MLP neurons of a small language model. Each row is named by its layer, matrix (gate and up: input weights) and neuron, and shows model dimensions 16-111. Each number is 50 + 10 x the weight over its row's rms, rounded and kept within 0 to 99. A neuron's up and down rows have the sign that makes its largest values positive.
A block is one neuron, or neurons of one layer that tend to fire together. After each block is what it responds to, as a language model described it from the Wikipedia text at the highest values.

L7.gate15:51 38 52 39 42 51 70 56 66 53 38 69 50 50 55 56 57 57 51 46 61 42 40 57 80 48 44 49 58 54 49 45 37 59 39 64 57 53 56 34 40 42 57 50 50 32 29 53 49 41 54 67 38 56 47 35 46 60 51 53 57 55 50 40 62 57 39 36 35 51 47 48 37 46 41 47 55 50 43 59 55 54 45 29 35 51 59 50 55 43 57 44 49 46 42 45
L7.up15:52 46 46 49 46 58 67 49 52 52 48 72 64 48 55 51 52 51 62 55 62 32 52 51 49 47 53 44 55 51 44 60 38 52 46 52 55 53 64 47 46 46 52 55 48 50 45 49 52 62 38 51 42 66 56 64 50 65 52 47 51 63 52 48 47 46 51 53 44 51 31 51 67 69 47 58 52 53 53 41 48 47 64 51 57 51 53 47 55 48 49 47 50 38 66 52
L7.gate147:61 35 52 48 59 64 59 49 61 58 39 56 47 53 40 51 52 49 61 58 57 45 49 51 47 44 57 47 48 46 49 52 37 65 48 59 63 54 45 25 36 57 50 54 39 51 57 38 64 46 51 52 54 50 42 53 54 57 45 37 60 65 45 49 59 46 36 30 56 54 51 47 48 53 31 53 56 64 48 73 45 48 47 13 37 53 51 58 55 37 73 49 49 52 51 39
L7.up147:52 49 49 38 41 66 50 50 45 67 40 65 66 45 57 54 70 64 55 53 61 43 49 49 52 45 49 36 54 42 58 62 39 46 31 50 50 52 64 60 58 35 45 59 62 42 47 57 57 40 62 57 39 54 59 58 42 48 49 61 57 35 43 32 46 56 59 54 39 66 40 42 55 48 49 53 56 47 52 46 49 58 55 51 59 55 65 51 54 47 53 46 46 36 48 55
L7.gate208:62 51 49 48 55 61 57 40 53 66 47 60 44 56 52 50 53 41 62 49 44 42 54 59 47 44 54 41 50 33 31 58 32 47 28 50 49 61 52 19 42 47 59 64 37 51 30 54 61 50 47 67 50 52 55 63 36 53 51 55 73 48 46 52 40 34 45 56 55 58 43 44 34 61 58 39 56 41 52 83 41 55 33 44 33 62 53 54 57 47 39 61 52 55 41 36
L7.up208:48 59 45 52 46 69 55 41 44 64 43 42 54 65 34 59 64 55 59 57 56 47 37 52 86 32 50 39 52 44 67 65 42 49 41 58 57 44 41 40 55 34 53 48 41 49 51 47 50 37 33 49 34 49 51 54 49 46 56 51 58 40 43 39 61 57 41 49 42 63 32 45 52 52 34 46 53 48 45 47 53 55 33 29 64 69 73 59 56 50 50 47 65 49 48 50
L7.gate406:57 45 48 48 46 39 47 46 62 53 34 38 45 38 53 68 56 55 62 45 47 47 63 53 65 36 40 61 46 48 41 72 48 58 38 51 57 52 40 29 35 40 69 53 32 48 35 65 31 36 42 60 42 50 61 64 52 45 58 43 58 68 47 48 60 47 55 47 57 52 29 38 49 45 45 44 42 58 63 48 53 49 59 35 33 44 62 46 57 46 57 48 57 38 48 46
L7.up406:54 38 43 41 60 59 68 46 55 48 31 53 61 49 45 65 71 49 62 64 53 32 35 49 63 56 45 34 61 47 50 49 43 54 56 46 32 44 49 44 54 38 37 56 62 50 40 56 55 74 63 53 35 46 59 49 49 52 42 55 50 55 46 35 37 42 57 53 44 51 51 38 60 61 52 48 38 52 57 46 44 68 30 43 38 47 38 63 51 47 58 60 55 52 52 50
21st-century year digit. The "0" right after a leading "2" in years like 2021, 2008, 2016, mostly in running dates such as "In 2015".

L3.gate442:46 52 59 36 48 51 51 67 53 38 41 43 37 51 46 52 56 46 61 53 59 51 21 56 53 53 43 54 49 51 50 59 39 57 37 56 58 56 61 48 45 38 62 47 51 48 38 77 43 56 57 55 47 64 55 54 46 54 69 51 68 78 49 61 43 46 68 68 60 53 45 43 52 56 61 52 50 50 30 46 41 57 44 54 39 45 59 53 54 39 56 48 53 46 31 44
L3.up442:45 50 40 52 53 65 63 40 63 58 46 55 42 72 48 41 44 65 57 47 46 43 62 60 53 50 39 62 61 50 76 71 58 28 51 39 57 62 31 58 45 47 44 47 64 54 34 58 42 60 28 46 54 37 55 51 53 57 50 46 60 54 49 54 43 55 54 59 39 47 43 56 43 64 45 63 43 49 55 49 34 32 46 71 46 60 40 46 44 63 52 44 48 49 62 61
L3.gate645:45 37 55 64 57 70 49 41 56 46 48 63 40 41 45 41 60 41 55 42 56 44 55 57 56 53 42 65 63 64 51 51 47 58 45 55 47 60 35 54 48 59 56 54 42 58 49 64 35 64 44 57 49 44 57 45 41 54 52 56 47 42 46 56 54 38 57 68 59 64 53 54 54 57 58 41 62 43 69 74 59 41 39 65 48 48 46 58 47 33 48 56 60 58 58 49
L3.up645:58 52 52 56 52 42 67 39 37 47 57 68 60 29 48 52 74 24 60 59 50 41 36 53 43 40 49 47 60 47 54 56 50 50 52 41 52 54 34 33 52 57 62 37 59 46 70 49 49 56 57 50 43 46 54 37 65 34 47 41 41 53 59 37 63 60 59 55 60 52 59 45 50 38 63 59 44 53 52 43 50 53 36 62 44 70 52 60 47 57 63 49 67 53 58 70
Opening parenthesis after names. Opening parenthesis right after a name, title or value, starting a note such as dates, birth years or season, e.g. Chandra Mohan (24 July, Caleb (season 1), Kapp IL (R).

L9.gate184:58 49 49 67 73 47 58 55 54 59 62 49 44 43 40 31 54 56 46 45 43 43 40 58 38 38 46 63 67 51 51 57 42 36 39 70 71 57 44 48 53 48 49 61 46 53 38 32 48 57 50 55 41 51 53 53 15 53 51 32 63 59 45 58 65 38 38 68 56 62 36 52 44 50 52 44 55 56 44 67 50 53 38 56 32 60 45 46 46 44 40 53 42 54 44 45
L9.up184:42 51 42 33 44 59 46 48 40 52 49 58 48 53 59 27 56 57 45 53 52 50 49 30 44 29 56 41 51 27 53 69 67 37 51 55 46 57 53 36 63 48 57 46 56 49 53 58 62 50 40 41 64 65 50 61 39 49 43 50 64 30 37 40 45 52 43 53 55 67 44 59 70 59 43 46 47 30 39 55 47 58 51 43 47 44 48 56 58 70 53 41 61 44 70 51
L9.gate210:50 48 54 61 51 47 51 60 42 67 46 38 29 26 62 43 49 48 59 68 41 48 62 58 50 64 42 65 48 52 59 38 43 49 40 41 51 64 46 43 50 40 60 50 52 63 45 43 53 46 65 36 24 65 53 52 39 33 71 42 51 60 53 36 43 54 38 61 64 43 42 32 65 46 72 59 55 40 44 47 64 69 38 44 52 33 54 54 47 49 50 48 29 44 49 47
L9.up210:53 57 50 62 60 58 44 28 49 66 63 51 45 33 41 43 56 36 47 37 56 25 38 38 50 40 63 77 56 56 45 72 45 54 51 49 46 56 40 40 45 46 52 61 57 48 77 37 49 50 38 43 64 45 62 38 47 60 46 48 53 57 44 45 56 46 61 55 47 52 51 43 55 69 50 42 72 37 50 47 39 43 43 61 50 50 38 54 43 47 39 44 58 60 55 34
L9.gate287:69 49 67 58 61 50 70 68 47 49 81 43 52 48 55 38 70 51 60 60 41 46 44 60 46 59 42 47 50 36 51 55 55 62 36 61 54 56 63 49 35 45 43 46 27 48 48 48 78 34 58 27 25 47 53 59 42 51 62 38 44 61 36 59 48 46 59 47 38 45 48 37 37 49 55 35 60 55 49 70 53 38 57 58 24 67 40 53 54 70 62 46 46 43 39 37
L9.up287:42 48 48 52 41 43 41 68 50 46 70 52 61 57 51 37 55 44 48 49 46 56 51 45 53 52 43 43 32 36 42 54 64 56 45 64 54 48 52 46 56 36 47 36 45 74 55 69 57 61 23 37 41 56 44 44 46 42 58 47 42 40 47 54 55 41 48 71 31 46 54 38 78 57 43 56 49 51 64 40 51 51 37 54 60 57 62 65 55 58 54 47 54 54 52 47
L9.gate297:48 52 67 61 54 64 39 55 47 72 59 63 45 51 53 47 45 48 68 58 53 43 50 46 54 55 48 54 57 49 52 58 71 58 34 53 47 59 47 43 55 39 37 54 45 57 34 44 67 41 36 35 29 45 69 49 41 59 49 44 47 54 41 46 53 53 51 56 43 61 45 40 48 49 56 61 56 71 50 45 58 49 40 47 44 36 39 60 36 53 44 48 45 42 57 37
L9.up297:49 56 48 48 46 71 37 76 46 57 53 45 39 57 71 62 41 56 66 55 43 48 58 50 37 57 49 44 42 37 41 46 59 53 51 44 28 48 47 52 42 56 46 52 42 68 35 40 67 51 42 45 49 57 69 45 51 37 50 54 65 53 38 50 40 58 42 61 51 46 56 48 53 34 50 57 44 63 44 50 54 54 48 62 37 31 28 65 46 51 36 40 45 49 44 54
L9.gate316:49 57 63 50 70 65 51 72 45 62 60 35 47 40 41 51 48 43 58 56 54 41 61 64 59 56 56 55 38 52 44 54 50 50 45 48 51 63 67 45 43 37 35 33 58 61 50 50 63 53 38 40 43 61 64 62 40 47 43 40 64 46 35 61 65 50 36 47 43 62 33 59 55 55 68 57 52 72 45 53 49 63 38 63 42 54 39 53 41 59 45 68 53 45 41 57
L9.up316:47 65 51 39 63 56 43 53 37 65 48 48 50 45 39 63 53 46 55 37 55 30 39 37 61 49 68 50 39 36 46 59 58 41 61 46 52 36 53 39 41 46 39 42 44 66 60 54 60 56 37 33 53 65 62 64 49 63 41 44 59 44 41 51 55 46 60 40 50 60 40 52 58 56 61 61 54 54 48 56 46 64 34 70 48 43 43 51 37 48 47 64 63 40 55 51
L9.gate436:46 39 47 48 46 60 57 57 48 61 48 45 61 49 48 44 50 70 60 38 46 51 46 48 46 59 45 52 45 44 37 40 50 35 41 59 48 63 48 36 55 26 42 58 42 43 32 51 60 63 61 36 54 50 59 35 56 53 63 39 67 52 57 58 37 65 32 42 50 64 40 44 45 58 40 37 42 57 57 70 56 56 36 47 31 39 31 53 49 50 64 43 52 48 59 40
L9.up436:52 61 45 29 57 57 61 54 67 61 32 54 50 58 42 53 49 44 66 38 43 36 34 54 51 60 51 53 63 51 47 49 49 36 46 45 48 57 54 32 44 30 56 52 46 56 44 53 58 58 62 59 66 73 65 56 60 41 50 35 53 43 41 50 39 41 58 59 42 62 50 39 75 54 53 42 58 65 37 57 66 54 29 52 24 60 47 69 47 51 48 51 51 55 42 32
L9.gate526:46 46 44 44 61 50 53 42 57 54 46 58 43 61 40 60 51 54 57 48 72 31 57 56 49 40 58 54 52 45 36 64 68 47 47 51 48 51 42 47 43 49 40 51 50 44 34 31 43 44 34 42 54 43 32 64 40 60 51 36 62 61 53 57 62 50 54 61 55 56 34 60 54 24 63 43 61 61 37 59 37 74 40 59 44 43 60 55 59 75 39 47 47 47 43 39
L9.up526:51 52 45 36 49 41 45 57 41 50 57 46 46 37 41 53 52 54 49 34 40 57 50 52 51 56 42 44 61 51 46 42 75 53 58 67 44 45 34 57 49 58 60 33 24 38 57 48 26 42 36 47 59 45 53 46 48 58 44 41 44 34 58 56 51 57 67 52 64 50 45 60 59 65 30 48 43 66 51 58 47 57 51 56 43 29 42 70 46 45 53 55 55 38 59 43
L9.gate569:48 38 67 47 53 80 67 49 41 52 38 57 50 60 63 55 57 43 39 50 56 44 57 69 63 62 46 45 52 48 48 48 42 53 39 50 59 54 56 27 48 37 49 67 60 57 41 58 55 54 29 43 40 40 52 54 45 57 69 44 42 42 48 62 45 40 34 52 59 56 61 41 26 62 30 50 47 65 68 68 50 37 59 36 33 39 53 47 44 55 57 48 57 50 57 31
L9.up569:62 46 51 58 61 43 55 53 58 56 62 52 58 88 45 32 54 62 66 49 45 55 39 36 38 40 45 77 25 34 53 44 62 42 56 53 45 55 58 43 52 49 50 40 34 65 69 51 56 52 37 33 51 51 50 39 47 34 42 42 37 54 38 59 51 37 42 65 39 46 50 60 56 56 57 47 62 62 36 64 57 45 49 51 45 60 37 57 47 41 59 50 37 63 51 31
Opening parenthesis after names. Opening parenthesis or space right after a complete name, title or date, introducing years, publishers or abbreviations, such as "Act 1954 (" and "Hockey League (".

L9.gate72:68 51 62 69 65 48 68 62 47 53 53 43 43 51 69 38 65 38 48 55 39 61 46 50 38 48 37 58 52 49 57 44 55 38 33 49 57 54 53 46 49 55 46 54 62 37 48 58 43 58 47 58 52 60 60 55 31 79 48 56 52 59 37 43 61 38 55 43 58 56 50 38 53 63 52 65 54 42 46 66 40 32 48 36 36 60 52 49 50 60 43 38 37 55 58 57
L9.up72:79 50 68 59 48 48 62 56 44 47 64 35 35 63 63 39 54 42 57 56 43 42 35 50 35 52 56 63 51 41 61 68 57 49 47 50 55 47 61 51 46 48 45 46 60 41 51 50 44 49 34 55 54 60 53 51 37 69 56 64 46 74 45 44 55 55 57 48 59 57 40 22 51 58 65 57 38 45 42 53 47 37 52 55 36 62 63 48 48 46 19 43 39 50 58 56
L9.gate87:46 60 48 59 56 41 60 56 56 52 53 53 38 58 57 28 47 52 56 51 38 43 48 52 44 56 40 55 86 43 55 49 63 61 39 52 62 55 38 61 35 62 52 67 41 67 40 42 54 55 56 59 54 35 41 54 50 46 55 56 49 45 48 29 63 42 54 48 52 65 48 51 61 43 61 64 35 60 53 58 59 57 39 53 37 85 70 53 49 54 55 53 37 55 30 61
L9.up87:51 56 53 57 41 30 52 44 32 62 50 39 62 42 52 59 57 40 58 57 60 25 40 40 57 32 66 66 54 39 51 50 41 60 58 46 50 59 49 54 44 42 41 43 60 51 69 77 43 54 32 44 53 56 32 57 58 41 51 52 62 33 51 52 69 48 53 54 42 47 43 53 56 46 45 53 63 61 49 35 42 47 48 63 49 62 49 44 54 46 57 51 57 63 44 50
L9.gate150:60 53 50 71 38 50 61 52 36 50 53 60 50 21 57 49 43 34 51 51 56 55 50 80 40 46 27 43 46 51 52 24 58 54 27 51 49 64 55 56 51 57 38 58 40 62 42 37 45 50 59 51 35 46 47 34 47 53 51 47 50 57 47 59 63 53 63 44 47 39 55 46 53 54 42 52 72 31 56 63 68 49 73 40 60 55 62 31 46 47 51 61 35 47 52 61
L9.up150:59 51 43 45 54 54 52 56 55 59 44 53 53 62 52 51 45 58 55 50 54 57 59 26 75 61 73 67 56 54 62 71 36 46 41 38 46 53 41 34 60 53 67 47 49 58 53 62 44 58 49 52 58 30 38 55 53 55 33 66 44 68 58 31 18 45 48 43 36 58 37 57 37 49 63 32 46 50 66 49 44 41 29 44 29 45 39 63 47 46 51 51 61 53 53 52
L9.gate244:44 39 52 47 43 57 64 55 34 54 56 57 53 42 68 46 61 44 62 48 53 39 38 49 45 73 49 38 60 53 30 33 57 65 19 37 54 66 72 40 50 52 48 48 69 47 21 54 66 49 58 48 48 58 67 45 51 60 47 45 51 58 51 52 37 66 45 57 56 37 41 57 60 52 61 56 60 59 38 42 42 42 58 52 44 72 40 52 43 54 22 60 41 49 50 62
L9.up244:54 55 57 33 61 69 63 46 32 51 38 61 50 56 61 41 69 49 57 53 56 48 29 43 38 56 69 47 68 33 47 51 51 55 42 36 30 51 63 47 49 54 55 50 61 38 50 55 63 53 67 57 62 50 54 45 65 69 38 41 42 54 64 50 43 62 54 51 67 53 53 54 57 55 45 52 51 57 48 53 57 61 52 36 67 61 55 41 46 43 48 57 53 48 55 49
L9.gate319:42 51 60 61 62 54 60 50 48 54 61 38 47 36 72 56 49 49 50 59 56 46 59 53 68 44 37 45 57 51 59 50 56 68 34 52 59 63 54 70 45 58 28 49 48 62 52 43 48 62 53 56 46 43 46 55 55 52 45 50 54 45 83 50 60 41 62 51 58 52 47 47 53 39 47 55 68 65 60 56 51 58 37 24 61 51 68 34 40 52 54 40 45 49 38 57
L9.up319:59 38 50 63 51 29 41 37 43 49 60 54 65 48 56 64 39 46 46 51 51 35 61 50 30 58 50 57 38 63 38 39 54 42 37 36 60 48 37 65 65 55 62 45 62 55 39 51 40 58 58 45 50 47 50 43 39 56 40 65 30 75 50 37 49 47 53 44 36 46 36 56 65 56 68 62 47 44 65 48 58 15 62 66 48 72 39 53 42 60 52 44 52 56 62 71
L9.gate551:43 50 66 53 60 44 53 70 40 51 81 53 51 33 50 58 48 37 51 37 56 32 55 48 59 53 55 52 47 55 63 39 42 77 34 34 33 52 61 65 46 53 47 40 41 50 37 55 56 68 43 43 62 46 52 38 40 54 42 46 48 51 61 60 43 49 47 37 76 42 47 36 59 56 47 45 50 55 63 52 62 77 68 33 35 47 51 53 49 52 50 56 56 58 48 49
L9.up551:46 43 46 50 42 59 46 64 61 49 34 53 51 52 44 42 40 57 60 55 55 62 45 49 39 44 43 65 42 43 40 48 52 40 39 44 61 52 62 34 50 59 34 60 51 48 50 37 61 48 57 58 47 47 48 45 44 47 38 39 54 70 47 47 56 52 56 60 52 43 42 58 56 41 55 53 32 41 53 38 47 39 63 48 57 41 58 46 43 64 60 48 45 48 72 48
L9.gate566:51 47 65 61 38 49 50 53 42 50 72 56 44 46 46 43 57 48 56 55 43 45 60 59 51 48 47 44 40 64 42 57 41 57 38 32 62 54 52 48 54 58 48 43 47 49 43 61 40 56 49 61 52 39 34 45 45 66 48 46 49 55 54 50 37 46 66 68 19 53 28 47 40 55 47 55 57 38 37 61 54 51 58 53 59 59 48 30 46 41 61 52 44 41 58 27
L9.up566:48 59 46 67 53 53 46 68 32 44 45 49 44 52 56 42 51 41 38 32 51 63 52 41 43 53 58 66 38 56 60 48 61 44 43 47 34 60 37 53 80 53 53 58 53 47 53 61 57 62 42 38 61 57 71 46 58 51 50 42 44 56 55 54 76 63 54 42 62 55 47 48 53 56 61 48 54 41 54 63 48 49 36 70 38 51 43 50 50 65 42 44 38 46 55 46
L9.gate618:72 57 41 47 59 39 52 60 54 50 56 58 62 61 52 33 43 50 50 43 53 37 61 62 47 54 52 56 46 55 34 49 56 60 34 56 36 57 54 55 56 58 45 64 48 57 59 53 62 71 46 38 36 33 57 47 55 38 36 59 58 55 47 49 38 39 43 58 53 48 46 57 47 38 44 44 51 55 67 55 55 51 58 48 57 73 31 62 52 52 64 51 41 45 41 60
L9.up618:61 60 48 49 47 33 46 58 47 43 32 55 74 33 41 44 45 41 60 56 54 49 52 40 32 44 54 50 44 57 35 47 45 43 55 47 43 43 46 66 64 61 62 65 46 57 59 61 45 54 50 55 62 52 59 39 63 30 47 49 34 48 42 55 43 47 49 56 53 59 57 51 47 58 50 54 50 60 54 49 42 40 47 62 62 61 34 63 56 38 59 54 34 76 58 67
Decimal points in table numbers. Decimal points between digits in numeric tables and statistics, e.g. 26.6, 4.30, 19.1 mi; also slashes, initials' periods, ad/le pieces.

L3.gate399:46 48 62 55 57 30 50 57 62 52 29 58 50 50 46 71 46 59 66 49 45 40 40 54 46 54 50 65 51 53 51 60 47 51 48 47 33 54 37 50 43 43 43 46 82 52 32 32 44 33 51 36 44 47 39 48 44 50 42 59 52 45 53 37 34 56 47 59 62 51 55 45 44 42 50 69 44 44 32 44 43 50 59 52 48 57 58 39 56 65 48 46 44 51 43 53
L3.up399:43 46 54 69 55 47 46 37 20 27 38 51 52 64 78 40 52 58 48 47 51 37 50 40 40 54 52 52 53 56 58 52 42 53 57 44 46 50 39 69 51 51 56 48 67 41 42 52 62 43 67 34 49 58 47 46 37 53 38 51 50 56 35 52 39 58 60 49 60 52 41 50 56 44 48 63 42 55 50 59 36 34 43 54 55 56 49 44 48 59 65 44 51 65 49 60
L3.gate613:44 55 68 59 50 50 58 77 52 34 56 53 45 45 50 54 54 34 62 51 54 50 35 52 53 54 51 52 56 68 45 46 64 82 50 49 63 38 47 53 56 64 45 39 50 47 37 65 27 64 64 39 62 50 61 45 32 53 46 59 61 47 51 49 37 56 55 44 59 69 53 53 48 43 62 53 61 50 39 59 41 55 48 41 47 66 45 40 55 32 49 42 37 48 61 54
L3.up613:53 55 48 53 50 47 66 62 57 48 49 32 43 52 65 63 43 39 55 61 50 42 38 42 39 55 46 74 42 58 41 59 41 50 50 54 51 35 49 62 49 57 62 55 55 50 34 49 50 53 48 46 65 61 65 39 67 50 54 59 49 50 55 52 35 52 52 54 57 36 66 40 55 45 65 52 42 43 39 30 31 43 54 53 61 64 42 54 43 55 37 37 51 62 56 67
Abbreviation and code punctuation. Periods, hyphens, commas or slashes right after initials, abbreviations or code prefixes, as in M.A., Dr., N-AS-8, K-12 and www.; sometimes word-internal pieces like Hamb-ur-g.